Weights of a small transformer language model: 8 heads of 64.
MLP neurons of a small language model. Each row is named by its layer, matrix (up: input weights) and neuron, and shows model dimensions 224-415. Each number is 500 + 40 x the weight over its row's rms, rounded and kept within 0 to 999. Numbers have three digits each.
After each neuron's rows, "fires in" lists the words (lower case) most often at its 100 highest values on Wikipedia text that the model never trained on.

L2.up760:525481515486522447476504497526561508455537425503488451482462534531552507450516551577531465415469460518467511370561461459456481463473469450506503467477516474428525479507531464523475512507540599530531490500563518460510541494528522472456530573534485539445560492484522473406549515543405483527411539470540474521477496479520474446453490512522477552475518521480491523511449448488492463446526455493505489532520412455465429489471563533535493508460555496509529502515509518479458561466528479414575515555491515496524515538507536550511454514553544464441466469568540539581472545463434515545
fires in: "thomas", "charles", "francis", "mary", "jane", "joseph"

L3.up654:508487513437509486469520551534491491514497583514553510520504508577534484537500504554507581462444508491500469496540470499501450474534449507499442524565485513513526497484518475460440472475463443472556485465479433455460509521470534461406535549545472411438476525549437461446437516428492503468451548560541536567490484481473530559523572511496532490447508463554534566456493523483540493514493513561592436428465568414481509443462514559482494557499478460599536430485513447505494460362458537548542477459487496463518505516589577462517474486492475571485488474524454503466508512555474457460
fires in: "final", "debut", "main", "important", "essential"

L2.up985:555481444490454511565518459559545561582508549527493528474486544461466581422508466469534505480426472489517467522500421455540490467494562434436520507498523530428503433504440469494483460543530482506438510516580465428569475485419582484494503437580534537485535527466557404521533473537406538517484487594501447452508445486538476490488531465506473474520462484543391499476510546493508517524515514497526461481524534458533477416492515494520478473507464555506510466520506481498465475506549564517451489459588542487521532502458564540511524474511498470505461451513493583540548540509517502542
fires in: "into", "back", "during", "under", "fellow"

L2.up397:432472573491454478463476520452507528487502505468549566502528544454495517463537457458535516552489545524522457529552521459469561510509525471490499561486496464495479517547464519519452580485499512495506565576464512530485572525463535467550530549476455463516499526540514427512493558466543500461471507466512493482397522554484478489488447516482484517469504426528555497503462539468492525514507478475479452481490559557449460504442547465376509502483503519552440487456560521498460452483511510502554457493416420498483533457531493489538473525570467546503479463565526553488519479537440546491
fires in: "would", "could", "title"

L2.up458:490466543500568520508503476539521492506501454365584577502557418488531491531480486534447521445445437505464472530482498511448519554536493516486517436471469540523503532550575532438416506551451504512444463455503481479507565515584444478584498456470525424459469494542441486521534462491498490491560562466507474555464510506524524535494463518602521500495461504538450533467527532526579475498543493413452568457525556515464463473535508532584488437432515513519547533483485525470493487526560533467478453524474467498436562477472487473550483423421435537516444508475548520477538471548534532507
fires in: "some", "much", "final", "no", "further", "top"

L2.up314:493490545555481446552502489560534558517471596574507490532493472514505484471470516510547524467489538486568553464500505468505434477536373439508546494531556509524476527552548494587572519517485455494487515518506521492536547533497500473501521542507498530502525466525542567473468446509546536455564515476505490521441468494519502517476468461428504496452516464472572521511488467516576512555529506483512511521474461454469452542518531531391431513494538541524481530493467417458519502524546552465500470494462505515426551483501490520573533476537490584555422502517571456469506507493494557497
fires in: "career", "period", "area", "pounds", "method"

L2.up877:478511555499570563421490482432453480502528452444494555582438547496511525462448568409500453530554516497463521487478477530444477423487540522472409468486558476490391494512480549515514569505398543559481475480488426533523506401473494496460477417519482483485448513521499529480545492564477485555510496550467494518541503487554473458518456532521445483574519487492478497475513432475537464530520478521520483522474493554476422536465477493513447415526540446417438499522556444475521509540463462469531553447522531499547526521564468547495581496559502494491515558470525485526532424535519481480
fires in: "as", "how", "help", "terms", "statistics", "stories"

L3.up784:485500480484494498512500559482478485502495520481503465507565458586514485467456484490471477440464490539553519477521482522567482450495509550429499532489574519423479549470525489527484531484515538540493513429472501510452500496455555435532541526462499493555500499563466512492434495553550518483463433480451558553527494492472502519406408502439531480550433588469518514431458509486486473533476487517525489543525527437595491443571483465504558521556484508508483430524419501564509440587485448493482538485527520567594514498479492486488511465560460547497491529454526473514447533478538479421
fires in: "team", "city", "stadium", "player", "them"

L2.up630:506507567490526530537533538440544485463479482436515549531507486526528508419453538469464463442536508452488516521460475444448459518545441497509461557445451433525495442443465495509518454546510505501504541494584488525475475532537508530472525493371539523503456411549486505582419459547538476556551485524494451544526517513482447527471473540543546467490530523528532498504457541505571559439473470484574512521549522581528451581519481550518558561408480477531442555494505540428540397556449475519479492452510508443510563490519522517423492473489491466549478523516447498491512511524434501446
fires in: "team", "river", "club", "teams", "injury", "incheon"